From a checkpoint of a small transformer trained on Wikipedia: 2 heads of 64, learned positions.
MLP neurons of a small language model. Each row is named by its layer, matrix (up: input weights) and neuron, and shows model dimensions 16-143. Each number is 128 + 24 x the weight over its row's rms, rounded and kept within 0 to 255.
After each neuron's rows, "fires on" lists the tokens most often at its 100 highest values on Wikipedia text that the model never trained on.

L10.up539 [143 165 115 127  87 142 127 125 128 156 133 167 155 155 133 173 118 138 149 150 134 107 130 112 119 176 100 163 100  73 127 129 148 159 126 129  90 117 148 152 165 161 143 100 123 109 130 142 119 128 156  78 170 115 114 123 134 166 119 104 116 142 110 145 154 158 105 128  88 121 125 124 106 102 153 114 139 127 158 146 116 100 115 146 115 117 156  95 145 132 135  96  90 105  96  98 126 139  91 159 123 138 141 125 136 102 148 115 102 124 104 111  76 131  82 118 139 139 121  70 137 141 151  80 161 173  90  89]
fires on: "gr", "p", "ch", " there", " There"

L9.up317 [111 174 156 128 108 132 137 147  99 109 161  97 139 127 165 141 159 160 130 130 137 121 118 122 117 144 112 127 133 144 136 149 109  97  88 100 131 106 114 149 173 121  82 156 133 135 124 112 147 118 159 101 170 165 132 133 142 132 153 138 136 169 129  96 112 131 107 121 104 122  90 114 117 121 156 167 128  88 145 136 126 146  91 169 114  90  82 100 139 103 134  80 152 146 116 128 170 132 169 117 141 180 106 177 118 130 129  89 136  98 147 145 149 103 121 136 131  84 157 121  99 106  98 113 113 143  95 112]
fires on: "-", "ro", "ele", " Enter", " Cro"

L2.up419 [131 132 120 174 118 149 175  95 136 106  99 112 148 146 115 115 142 145  82 202 124  90 146 138 139 117 129 102  84 110 162 121 120 144 122 147 147 117 168 157 112 188 165 132 130 121 157 130 154 129 101 122  96 129 122 131 137 171  96  58 128 117 140 109 108  98 147 125 135 109 122 137 124 157 143 160  57 129 138 148 158 111 141 127 102 125 140 129 158  94 138 156 103 121 131 167 141 143 117 116  99 119 125 120 102 144 124 177 125 102 147 174 140 136 112 118 157 111 146  97 133 144 134 139 109 141 104 133]
fires on: " United", " in", ":", " County", " of", "'s"

L10.up389 [131 122 118 144  99 135 158 140 116 129 120 120 135 133 155 117 169 105 118  86 197 140 147 136 121 131  90 117 139 173 134 145 101 134 122 123 141 164  91 170 135  96 128  97 151 115 169  87 140 111 157  95 135 138 114 162 136 123 146 132 167 147 155 124 149 110 134 141 123  88 114 136 127 132 122 141 150 161 111 134 150  99 123 128  85 149 165  98 117 123 149  63 125 131 140  40 110 124 170 144  90 154 113 167  77 120 128 115 134 132 132 135 121  92 124 145 110 102 148 148 114 150 127 136 161 116 148 137]
fires on: " in", "ut", "re", " ob", " re"

L2.up157 [103 147 141 128 113 140 173 123  98 110  95 101 123 150 115 170 115  61 158 100 134  86 146  92 117 118 127 161  88 131 110 133 143 125 120 112 134  90 104 132 149 146 161 112 136 143 163 134 157 132 108  84 121 124 130 156 169 133 117 164 135 121  90 119 121 124 170 137 113 131 125  84 168 135 131 121 164 114 125 159 144  75 129 104  97  84 133 140 157 107 134 146  68 171 117 114 110 121 110 129 167 141 132 107 111 165 141 137 137 103  78 155 101 126 117 146 153 137 163 145 125 137 124 155  83 156 106 139]
fires on: ":", ";"

L10.up234 [144  98 133  96  99 156 125 115 122 139 164 134 123 118 106 115  95  59 101 144 180 128 152 136 109 105 126 166 103 133 119  91 135 133 130  92 105 175 124 152  98 139 126  99 100 128 105 143 142 155 149 107 117 138 108 117 170 127 166  93 117 158 142 119 131 108 162 105 129 160 126  90  91 161 145 112  99 170  89 149 127 110 128 170 110  96 112 133 164 149 144 141  93 149 150 155 137 129 129 144 155 110 176 143 131 154 164 136 155 128 174 145 131 150 126 126 105 110 169 138 145 129 155 123 127  87 118  57]
fires on: ",", ")", ".", "D", "G", "),"

L8.up217 [121 137 123 152 149 131 167 115 108 154 102 131 140 156 118 133 137 117 148  91 141 125 115 102 173 131 145 115 110 106 112 115 126 132 135 134 124  91 129 111 149 163 163 149  94 103  96 121 127 122 139 157 134 133 104  97 124 109  86 144 109 113 159 133 150  97 140 167 119 157  92 112 103 159 118 142 166 152 143 126 125  73 163 156  82 138 136 103 147 146  90 134 108 115 139 103 159  88 165 168 134  94  80 133 138 134 134 131 174  94  82 123 162 118 133 106 147 117  95 169 120 147 116 125 113 115 115 118]
fires on: "c", "t", "\"", " acc", "45", "\n\n"

L4.up572 [127 158 152 138  92 144 151  96 112 103 104 132 123 150 147 120 122 144 124 125 160 123 111  98 118  75  95 110 135 158 105 158 129 100  85 144  98 112 108 102 153 132 118 144 149 106 157 128 125 121 157 100  96 135 105 152 124 142 119 154 109  86 119 163 148  98 131 198 158 138 129 102 110 133 117 157 182 106 125 137  91 111  98 128 110 147 131 119 146  90 172 132 128 132 107 128 137 112 132 163 112 156 131 155  95 122 106  77 117  96 104 140  84 118  73 117 112 141 107 129 150 117  99 132 127 140 141 108]
fires on: "t", "er", "l", "m", "leg", "ar"

L10.up106 [110 171  89 109 144 116 133 125 109 119 128 136 153 113 113 142 103 114 121 124 153  86 105 131  98 127 129 128 133 144  97  66 102 170 152 152 140  94 137 172 146 125 150 121  97 132 102 131 150 182 171 119 174 111 156 121 158 144 153 153  73 132 152 125 103 113 168 139 106 117 118 101 140 139 115 143  74 118 104 181 117 100 162  91 143  90 142 119 148 142 171 103 117 138 166 126 132 122 118 175 138  75 140 164 146 138 112 117 155 103 129 207 104 108 111 116 124 142 149 115 132 120 156 132 136  75 122 106]
fires on: "\"", " "

L6.up574 [127 101 115 118 129 130 158  73 138 113 168 122  99 172 176 174 132 100 123 137  94 166 105 140  90 134 143 159 107 120 174 138 146 125  95 140 111  71  87 138  87 135 144 126 121 126 149 128 144 115 140 143 111 106 125 136 142 132 134 121 143 131 144 111 143  75 142 158 103 107 133  83 148 158 164 116 148 109 108 134 114 153 116 102 105 127 110 140 101 111 152 200 113 132 143  88 108 158 157 168 158 152 105 122 111 110 146 100 127 143 157 116 113 119 121 108 117 122 112 139  98 105 145 146 133 113 104 163]
fires on: "2", " and", " |", " who", ")\n\n", "\n\n"

L4.up21 [177 146 108 133 134 125 198 132 120 126 100  81  78 142 115 146 104 116 103 153 111 138 126 108 109 108 132 133 165 114 132  84  78 109 158 149 122 121 126 123 127 145 109 137 139 166 153 123 119 175 159 136 179 154 149 102 100 115 124 141 130 139 147  89 118 112 106 105 171 133 163 151 163  85 119 110 131 125 150  79  85 120 168 151 138 141 108 125 150 126 121 121 149 143 115 116 151 159 130 140 141  81 135 153 135 126 152 129  79 124 104 172  62 162 119 107 128 140 130 151 142 141 169 109 136 115 146 152]
fires on: " there", "%", "serv", "stitut", " ag", "ent"

L9.up470 [122 162 126 138 139  98 136 128 114 151 151 152 134 143 148  83 108  99 134 144 122  63 134  97 121 114 138 127 127 136 121 138 116 184 131 138 149 143 117 141 122 149 131 135  89 125  77 152 117 116 137 104 103 131 114 106 156 115 128 131 124 116 164 129 134 155 188 145 139 144 142 123 100 113 185 146 122 150  93 156 126 130 131 137 114 117 165  99 145 117 147 119 107 129 125 125 162 134  93 139 136 106 122 133 161 139 117 119 148  92 136 146 126 135 120  88 102 162 147  99 115  94 161 144 194 135 164  78]
fires on: "\"", " ", "19", " political", "an"

L2.up123 [164 148 118 136 144 145 136 124 132 146 140 130 159 139  99 148 129 143 114 122 131  95 181 113 124 107 126 134 106  84  56 137 117 156 134 146 113 148 146 132 152 153 145 124 104 144 110 102 160  77 154 115  89 141 110 147 177 159 113 138 120 120 152 144 131 103 135  93 109 100 169 109 138 163 130 117 150 126 121 141 141  99 151 101 102 117 139 149 144 129 107 173 106 112 145 106 171 145 151 105 139 173 119 125 118 154 169  90 122 105 136 130  69  92  94 119  94 122 104 119 145  92 146 149  82 134 157  93]
fires on: ":", "on", "ic", "er", "ac"

L4.up120 [128 153 127 134 146 133 125 128 109 143 174 128 114 140 133 132 125 110 147 140 146 118 121 145 130 148 102 123  65 147  90 152 121 131  78 141 114  89 114 156 132 137 142 116 133 138 103 114 137 118 106  71 123 125 121 147  93 176 115 126 127 119  97  95 126 107 178 124 101 106 113 110 152 171 153 157 131 111 131 169 130  95 123 141  99 124 141 147 114 138 151 114 125 179  85 142 151 142 177 101 147 138 129 136 116 139 122 141 137  78 104 191 111 124 124 106 124 144 182 127 173 176 105 117 103 147 120 110]
fires on: " the", " of", "\n", " called", ":"

L9.up324 [128 178  95 140 130 137 177 128 151 115 105 129 154 137 108 147 125 112 111  97  99 139 119  91 101 103 116 105 145 126 101 109 124 146 120 127 141 108 129 127 158 106 117 129 120 121 108 134 155 119  79 163 107 123 130 135 120 130 117 143 184 181 167 144 103 122  60 146 141 181  88 111 130 125 108 129 171 140 112 145 115  84 147 128 101 108 102 134 159 105 107 138 166 133 128 166 151 113 139 147 108 185 103 144  72 141 160 132 138  78 126 131 129 107 142 123 120 106 127 182 116 111 131 168 129 129 115 113]
fires on: "20", ":", "19", " /", "od", "59"

L9.up305 [160 190 122 150  80 146 120 180 144 130 122 105 136 117 112  94  84 159 149 179 139 117 122 113 116 111 111 184 108 108 135 114 115 143  84 119 122 112 126 122 110 139 159 120 137 118 119 112 110 126 128 115  64 138 132 181 130 168  87 145 123 142 114 118 151 119 128 152 120 124 100 135 176 162 116 165 145 105  93 116 129 103 175 116 122 133 128 104 152  87 140  81 141 163 144 161 113 156 116 130 123 129  99 156 117 133 147 132 108 135 129 165 126 146 121  89 127 116 137 119 124 112 129 131 100 129 155 115]
fires on: "ed", "a", "ing", "at"

L4.up170 [137 132 153 132 149 141 144 144 134 139 127 135  98 118 144 141 129 147 119 153 146 133 145 129  90 110 114 170 138 137  84  94 125  99 146  98 158 119 119 131 159 129 115 164 101 144 110 146 112 139 151 142  98 131 127 135 137 125 104  99  91  93 132  99 159 105 106 122 121 104 137 108 108 115 117 138 125  65  97 132 116 136  98 166 112 124  71 123 130 134 144  86 145 108 118 115 138 132 165 129 130 126 150 135 154 171 203 121 168 138 121 107 122 139 110 155 161 108  89 196 109  84 127 124 107 108 166 108]
fires on: " of", " Her", " Mic", "c", " for"

L2.up358 [141 119 123 109 107 145 100  84 120 101 103 100 141 144  91 111 153 126 127 173 169 128 145 114 146 129 132 136 104 104 121 116 113 169 123 150  85  92 119 163 106 173 195 117  80 114 151 110 169 120 149 147 111 148 128 117 106 150 144 100 113 102 116 109 175 108 157 153 119 135 105 108 149 152 139 130 130 168 139 154 127 151 145 139  97 123 147 137 142 144 112 154 107 139 127  98 126 114  97 131 192 135 123 148 129 141  93  92 105  88 103 137 123  81  80 149 105 108 140 113 180 171 142 133 152 125 120 125]
fires on: " ret", "\n\n", " disp", "sp", "-", " prop"

L4.up606 [155 106 112 122 114 155 126 131 155 113 142 103 143 132  74 100 132 124 117 126 174 116 148 151 114 143 117 123 116 115  85  80 126 126 114 154  99 105 175 129 156 162 156 152  87 120 112 138 127 122 108 122 106 167 121 138 112 195  94  81  92 138 165  85 145  93 140 151  87 113 113 129 120 126 145 153 127 102 100 146 148 107 155 150 114 171 140 139  79 143 116 179 119 136 113 146 158 134 106 120 117 131 103 156 120 129 115 124 156  95 109 113 105 147  73 110 179 164 143 110 141 143 128 125 116 125 132 133]
fires on: " n", " of", ":", " c", "12"

L10.up409 [127 125 168 112  90 108 136 147 110 105 152 114 100 155 171 131 104 122 137 160 134 136 144 102 101 130 109 145 131 174  90  68 116 142 140  96 163 116 111 132 123 131 135 112 140 136 139 134 139 135  91 144 104  87 152 124 158 126 130 122 138  89 118 104 136 137 174 130 103 129 116 136 131 136 105 156 107  86 121 141 144 101 108  96 130  97 135 157 176 136 107 116 128 164 128 174 167 160 154 145 121 122 131 138 130  99 155 106 128 105  86 167 136 154 155 118 148 116 132 184 143 146 110 118  96 158 172 119]
fires on: " at", " from", " G", " for", "D"

L6.up480 [160 131 114 116 104 127 113 124 154 135 143 136 133 129 108 149  73 110  70 121 110  84 163  87  94 118 113 118 115 124 125 108 157 135 136 136  99 139 142 122 124 125 126 122 122 129  94 136 140 135 120 135 110 124 111 105  91 174 144 125 122 174 147 111 156 135 151 128  87  61 136 133 131 144 145 152 159  64 100 121 118 148 126 156 129  81 117 139 122 152 111 168 120 127 170 141 174 160 114 136 122 136 117 160 179 131 111 149 127 144 141 143 174 146 157  86 145 132 189 160 137 114 144 132 148 107 142 104]
fires on: " ", " of", " Music"

L2.up611 [143 160 104 139 130 146 172  81 118 118 123 129 122 126 147 173 175 165 117 124 127 128 139  79 132 191 160 177 127 110 140 139 122 145 108 182 135  83 105 100 118 155  98 119  93 153 142 165 126 108 142 138  92 129 128 118 149 156 121 125 114 168 118 106 120  93 129 141  98 170 107  98 134 157 153 120 148  81  98 147 105 122 130 111 106 122  74 133 125 107 129 124 131  93 156 105 187 157 151 120 139 104 139 122 130 150 111 143 143  68 155 122  88 126 102 121 123 111 117 122 164 123 128 151 111 148 143 107]
fires on: "′", " and", "-", "\n\n"

L8.up586 [142 138 119 160 108 131 179  98 105 125 129 104 155 134 109 144 135  62 139 113 108 103 125 134 103 138 100 135 109 109 122 148 127 136 128 106 164 156 145 127 205 152 123 100 135 103 169 144 141 126  93 129  94 118 138 136 131 123 145  96 145 149 175 113 121 150 102 102  99 143 109 108 100  67 116 153 115 119 153 142 113 132 133 129  76 120  95  91 135 125 130 108 122  91 141 134 128 115 172 132 143 126 140  99 107 134 106 114 122  76  89 140 175 119 127 185 129 122 115 159 150 143 141 141 126 142 137 120]
fires on: ","

L2.up616 [105 121 128 128 141 120 108 156 142 149 183 102 168 100 129 128 140 105 112 116 133  85 124 132 121 148 120 153  91 158  97 132 139  97 125 140 153 102 127 125 107 120 150 121 130 128 136 148 164 171 112 121 155 112 153 143 124 148  85 112 138 169  65 139  78 122  86 105 122 144 101  99 162 124 146 113  75 146 122 132 158 122 132 179 186 113 143 109 113 151 137 130 118 118  80 126 113 120 127 134 142 135 114 119 170 156 137 109 129 149 133 126 120 105 154 165 142 103 181  93 122 111  97 136 105 127 116 116]
fires on: "and", " of", " household", "ine", "vent", "of"

L4.up303 [ 91 144 160 123 120 148 164  89 107  66 147 103 151 181 112 147 121  69 134 128 128 103 126 141 114 128 131 157 108 160 111  83 129 133  90 151 148 123 131 156 117 134 132 135 138 148 116  99 153  95 106  85 125 157 109 122 157 147 113 131 114 137 113  75 135  96 137 127 119 129 158 134 156 141 120 119 121 145 146 160 115 108 133  91  92 114  91 107 118 140 154 142  95 152 127 132  89 165 157 128 139  96 122 148 129 115 152 154 114  86 110 138 137 124 130 126 157 131 160 194 140 137 104 186  96 168 150 100]
fires on: " de", " El", ":", "\n", " to", " De"

L8.up616 [119 107 134 157 120 138 135 133 141 124 128 152 154 133 140 139 110 123 113 132 130 167 106 108 144 178 112 150 119 179 109  91 120 152  99  75 173 108 115 154 119 141 116 104 124 135 132 131 126 126 115 169  85  99 153 116 136 119 136 118 122 111 148  98 167 139 137 149 121 133 100 101 134  78 114 118 115  94 119 141 164 112 124 112 163 117 121 122 178 118 109 126 151 140 134 140 145 128 156 126 144 158 141 148 124 140 119 114 108 132 151 156 136 138  83 101 101  83 140 121 130 161 142 126 136 133 189 118]
fires on: " g", " G", "ly", "ates", "ivers", "ag"

L10.up248 [152 134 125 171 125 122 151 117 118 153 167 122 128 137 134 145  97  81 125 178 142 132 141 145 129  96 144 126 133 112 118 112  98 175  85  90  74 148 149 148 123 143 161 164  83 111  87 119 173 181 115 108 128 151 123  88 110 153 112 127 125 114 161 142 120 139 129 148 134 125 146 100 118 147 165 127  97 112 108 148 116 126 119  63  83  98 129 147 118 107 157 118 146 175 157 153 144 122 139 164 143 143 146 145  89 113 146 153 110 169 128 144  94 140 136 117 146 108 152  98 132  89 138 124 133 117 106 149]
fires on: "ian", "),", " a", ",", " an", " and"

L10.up196 [115  98 111 145 116 142 129 113 121  90 150 135 127 147  76 119 158 160 129 147 116 144 138 133 108 138 112 141 141 146 134 180 126 149 150 129 136  89 122 129 117 147 155  49 117 113 120 138 139 143 119 128 133  79 171 159 133 119 130 185 116 133  83 112  96 103 100 137 123 133 127 106 149 151 142  53 113 109 127 121  94 129 126  82 130 143 143 162 154 107 120 121 118 128 139 135 101 105 108 122 105 113 113 123 155 117 165 136 135 138  95 139 145  98 138 145 166 130 152 131 116  82 146 170 110 131 115 130]
fires on: " B", " John", " George", " Stev", "one", " what"

L2.up347 [130  96 150 155 123 125  92 132  94 133 155 132  95 111 120 167 123  96 114 158 133 167 101 115 132 160 150 124 150 134 129 111 125 164 136 123 148 121  99 150 136 143 116  98  98 130 174 163 150 180  94 150  67 119 123  99 111 104 124 148 134  81 112  99 167 165 140 134 129 122 138 107 132 119 106 153 108 133 114 148 106 122 173 134 138 105 111 109 141  97 147  74  98 121 113 132  87 123 181 133 149 151 137 148 179 133 128 116 140 127 130 102 151 162 140 135 135 110 112 131 114 103 142 175 148 105 111 144]
fires on: "/", " Co", "==\n", " co", " married"

L2.up458 [122 148 154 139 101 148 126 128 133 174 128 141 148 126 114 123  73 192  97 134 149  98 111 163 125 144  77 146 135 139  95 133 123 115 135 173 101 100 135 107 151 133 150  96 134 139 129 149 154 130 119 129  90  91  97 141 140 157 108 127 132 149 138 136 127 132 134 132 131 141 139 123 161 154 128 120 152 144 168 104 129 122 140 157 112 117 117 111 134  99 125 115 135 133 131 182 120 133 133 138  87 149  75  78 129 129 172  97 161 110 119  94  92 107 118 123 115  96 120 138 177 105 118 161 109 132 134 130]
fires on: "er", "at", "and", "y", "ey", "n"

L8.up494 [125 135 151 171  88 129 122 140 117  95 139 107 121 138 160 163 134 141 117 151 139 109 138 134  87 109  99 121 132 132 162 160 125 124 108  96 114 116 129  86 105 159 123 123 101 102 164 141 142 115  95 123 111 121 121 155 143 144 147 106 142 142 149 123 136  91 140 128 123 155 130 136 137 171 161 156 164 105  90 120 141 127 122 108 109 135 110 113 130 141 116 104 112  88 140 113 128 145 130 137 154 100  91  99 130 143 133  97 166 120 110 148 160 115 127 135 157 113 128 183 123 160 118 150 161 119 134 154]
fires on: "a", "e", "an", "al", "."

L2.up622 [108 178 133 100  91 118 149 143 109  88 111 127 157 164 121  73 103 109 176 105  67 129 126 102 110 128 106 139 123 103 118 125 127 129  94  98 106 109 129 149 134  91 157 107 144 134 110 123 156 164 141 104 126 143 129 120  72 152 108 143 110  98 140 167 133  96 152 152 156 120 104 139 163 140 142 167 140 149 104 140 148 146 125 165 113 144 139 122 132 129 144 114 138 149 121 133 113 116 124 142 104 131  92 107 136 134 183 161 143 144  99 105 134  78 139 130 125 118 139 112 159 138 111 150 131 111 181 109]
fires on: " t", " T", "at", "ing", " from", "t"

L2.up29 [140 115 161 127 110 143 154 137 151 129 120  88 166 122 107 120 111 186 115 182 200 109 101 124 128  97  98 133 130 128  99 120 142 121 112 143 163 105 176 105 155 167 133 155 123 111 146 163 119 139 144 120 137 145  99 166 120 140 132 140 130 113 186 131 150 127 116 124 149 150  91  95 130 119  94 166 129  83 126 141  99 110  76 120 118 150 102 111 147  90 109 150 145 126 109 191 125 105 126 109 118 148 110 120 144 138 123  95 110 132 113 128 111 105 118 105  77 152 140 126 185  79 118 110 123 151  99  90]
fires on: "atin", "er", "ar", "im", " were", "at"

L6.up109 [102 171 165 155 114 133  92 116 130 117  64 175  94 144 128  91 138 178  93 138 131  91 131 141 122 157 142 146 126 103 166 104  97 154 113 139 128 134 143 151 161 149 117 127 146 111 134 122 149 136 126 136 119 120  63  96 110 145 134  93  96 148 101 120 138 102 139 125  88 130 144  87 113 183 120 114 170 129 103 150 117 147 116 192 123 129 114 102 124 158 110 142  99 148 136  83 149 149 100 172 192 119 134 139 117 158 140  97 126 115  98  99  92 114 152 153 146 120 125 146  93 133 117 140 151 114 129 109]
fires on: "-", " W", " (", "\n\n", " L", " |\n"

L6.up637 [119 156  83 161 129 141  86 136 119  94 110 124 144 137 126 100 160 136 120 116 168 116 152 176 127 162 130 141 118 102 117 118  84 161 112 130 135 127 150 163 129 160 155 102 106 133 151 151 168 134 128 124 138 139  91 101 135 154 122  74 114  95 135 127 153 107 107 116  81 117 146 128 126 106 111 165 114 139 174 128 111 138 154 163  84 117  91 131 113 124 144 132 119 140 174 129 168 137 171 170 147 115 161 162 127 117 139  99 161  71 103  97 145 103  99 137 113 104 135 157 109 141 151 146 151 132 142 119]
fires on: "-", ",", "59"

L9.up65 [125 120 154 138 106 109 156 138 104 130 155 145 102 134 149 165 121 136 116 146 144 100 156  90  71 169 100 113 164 153 150 124 121 158 137 145 102 150  83 162 142 125  91  86 131 125 106 142 140 126 132 106  94 109 115 146  91 159 115 133 107 142 114 111 129 161 136 144 138 108 163 105  68 167 133 147 134 155 124 142 124 158 121 149 102  86 121  99 155 136 121 139  78 130 147  67 132 174 131 105  98 148 141 152 156 132 122 141  94 188 146 123 117 125 152 109 144 119 119 139 141  86 101 157 173 138 109 131]
fires on: " ", ",", " (", " before", " L"

L10.up566 [152 139 150 136 116 159 123 171 117 148 163 118 159 139 155 129 112 141 116 194 169  88 135 133 124 103  61 110 120 101  98  97 120 145 131  92  83 139 105 112 138 152 181 137 122 123 125 152 129 114 144 105 117 146 104 134 148 136 131 134  87  94 170 142 145  80 142 111 103 140 132 103 128 103 113 145 115  94 131 124 130 121  95 120 108 109 109 118 165 118 148 139 122 153 122 125 160  80 166 115 133 135 114 196 136 110 145 147 102 128 125 144 129 140  99 145 116 114 118 162  94  96 118 107 117 164 145 105]
fires on: "c", " Or", "ts", "or", " is", " based"

L10.up9 [127 175 110 133 102 129 167 104  94 123 161 153 125 124 133 162 125 113 123 115 134 111 133  83 127 137 110 122 110  96 112 126 117 143 146 137 162 129 141 147 148 115 132 122 107 123 155 172 139 113  93 140  86  98 144 146 142 148 129 120 163 138 152 118 122 107  87 119 105 126 107 102 134 118 158 147 106 155 133 145  93 113 123 114  97 141  96 132 132  82  91 183 165  95 151 117 149 137 168 157 108 142  99 124  79 114 148 128 147  96 130 146 162 146 119 144 115 108  90 162 130 117 125 170 180 118 120 138]
fires on: ",", ".", "19"

L4.up266 [135 138 106 141 117 132 161 135 141 125  96 117 120 135 134 159  98 138 144 101 205  97 162 115 122 121 116 112  93 130 109  97 129 148 128  98 106 121 135 163 175 154 123 110 124 118 110 109 150 144 169 100  87 102 101 120 118 166  89  83 115 109 144  98 145 126 171 170 127  82 123 137 118 139 135 176 142 115 111 138 136 126  87 161 132  99 147 107  99  83 155 127 141 149 133 110 156 135 132 133  94 115 119 101 150 171 102 126 167  83 146 145 111 138  82 128 126 132 115 126  80 130 134 125 146 139 154 138]
fires on: " that", ";", " n", ":", " in", "ing"

L4.up48 [160 100  94 137 105 137 103 168  85 137 143  91 139 154 120 145 104  96 122 167 167 124 123 150 146 119 128  83 113 119 107  98 119 146 134 114 156 125  95 127 112 139 150 121  94 158 158 152 153 133 163 137 116 107 117  48 149 170 107 124  95  90 110 138 148 120 109 133  79 155 117 114 142 102 112 189 125 133 131 163 141 137 133 138  96 123 113 148 121 125 159 102 116 156 128 105  92 126 106 144 147 114 138 161 133 139 186 118 123 106  85 132 122 154 103 140 124 134 136 138 156 116 139 168 128 128 134 142]
fires on: ",", ";"

L8.up470 [ 96 141 135 142  98 158 147 136 135 138 101 117 120 115 112 127  79 136 152 126 144 140 167 141 101 123 119 117 135 150 124 118 148 130 157 114 147 149 114 104 151 159 142  82 117 120 128 133 161 132 129 117 121  87 144 170 109 187 109 153 139 141 153 106 139 157 143 136 131 155 126 116  90 143 133 160 147  77 131  90 173 143 123 100 102  95 133 123 149 111 118 118 138 127 201  98 168 100 135 141 128 131 118  81 127 149 168 143 154 123 146 145 130 151 113 173 122 149 169 163 159 157 115 172 107 139 162 130]
fires on: "at", " J", " T", "a", "i", "e"

L4.up548 [156 133 151 127 139 124 158 154 105 102 169 177  92 144 141 158  98 101 151 157 157 111 102 153 131 161 108 106 139 136 127 126 196 129 155 148 117 138 118 117 116 168 120 154 164 113 146 131 167 172 134 107 133 150 115 101  68  80 120 140 149 141 137 117 126 110  98 117 162 147 116 146 114 104 146 165 108 117 114 112 119 116 103 132 147 116 110 148 157 114  95 145 153 113  89 106 138 155 147 108 151  56 101 129 108 128 169 125 128  99 121 130 101 164 114 105 117 181 151 145 118 148 146 118 140 122 127 125]
fires on: " not", "%", " found", "vent", "serv"

L6.up521 [112 132 143 123 123 116 126 125 102 123 143 128 118 166 141 100 102 150 104 154 109 122 125 149 129 109 109 153 151 130 116  85 121 191  97 126 120 122 129 159 125 131 130 116 110 138 168 151 164 157 123 125 112 134 101 126 116 170 111 154 111 119 128 121 130  97 108 103 169 130 169  97 132 107 104 133 119 118 107 169  99  73 122 119 117  93 139 159 175 121 119 119 113 139 139 169 119 155 140 104 147 163 128 123 156 116 164 149 108 158 142 149 133 134  95 132 152 114 133 118 140  89 166 127 108 102 121 117]
fires on: " for", " her", "ed", "After", "ly", "."

L9.up463 [ 85 180 163 164 107 138 111 144  90 114 137 133 151 151 119 116 116 140 105  99 175  70 118 120 131 135 122 157 106 114 159 147 102 155 118 157  96 126 108 128 136 177 141 128 118 116 112 129 134 165 114 113 117 101  94 124  99 119 135 138 113 159 111 129  98 157 132 130 106 127 123 116 142 113 148 195 179 150 131 137 158 116 142 128 114 132  95 127 139 144 107  95 143 151 140 109  95 150 113 155 110 164  95 158 118 106 159 136 107 110  99 143  66 139  83 136 134 103 104 122 138 142 152 136 172 161  89 140]
fires on: "h", " There", "-", " particular", "There", " there"

L2.up577 [151 122 126 154 158 162 137 127 121 119 134 129 126 108 137 112 122 151 102 133 113 100 143 120 122 139 139 116 112  91  95 121 148 147 130 136 109 120 123 170 119 163 143 162 104 132 165 144 166 116 137 104  92 125 127 126 135 151 120  75 125  98 120 175 126 113 133 139  93 109 140 104 153  74 141 140  98 143  94 145 138  95 159 113 145 157 172 120 103  65 139 174 106 151 102 100 116 141 138 131 127 170 116  94 138  94 191 149  90  94 155 102  78 159  70 130 114 128 123 128 170 116 147 137 154 128 131 149]
fires on: "ic", "ically", "er", "ually", "ely"

L4.up87 [142 121 132 136 172 162 137 131 145 136 138  81 171 145 116 131  90 147 121  89 147  93 143 156 110  87  92  89 105 127  73 123 129  92 113 125 152 120 161 131 157 151 182 155  89 115 117 163 158 151  90 127 180 145 125 120 107 118  67 115 117 158 167 131 117 159 160  92 110 133  86 131 131 123 123 104 139 131 134 145 186 117 112 132 112 168 129  84 137 131 158  91 110 134 115 138 110  97 121 158 122 141 126 136 125 108 111 116 141 158 149 105 124 129 176 130 110 138 155 116 119 116 119 104 125 122 107 127]
fires on: " /", " of", " household", " ft", "/s"

L4.up442 [127 146 160 162 154 160 130 141 135 145 126 111 135 161  87 121 134 144 149 160 212 132 136 126 120  94 156 122 105  80 103  86 110 156 160 104 122 109  98 138 144 137 144 140  94 124 117 132 114 128 153 128 125 156 158 120 133 142 109 107  97  59 162 144 147 100 106 170 101 144 109 110 119 135 189 169 104  79 135 135 114 113 117 160 143 124 117 101 117 114 103 153 107 131 106 110 138  82 126 160 120 112 116 163 125 139 164 107 165 141 124 135 111 121  98 135 115  93 137 154 119 101 139 122 121 166 131 133]
fires on: " c", "c"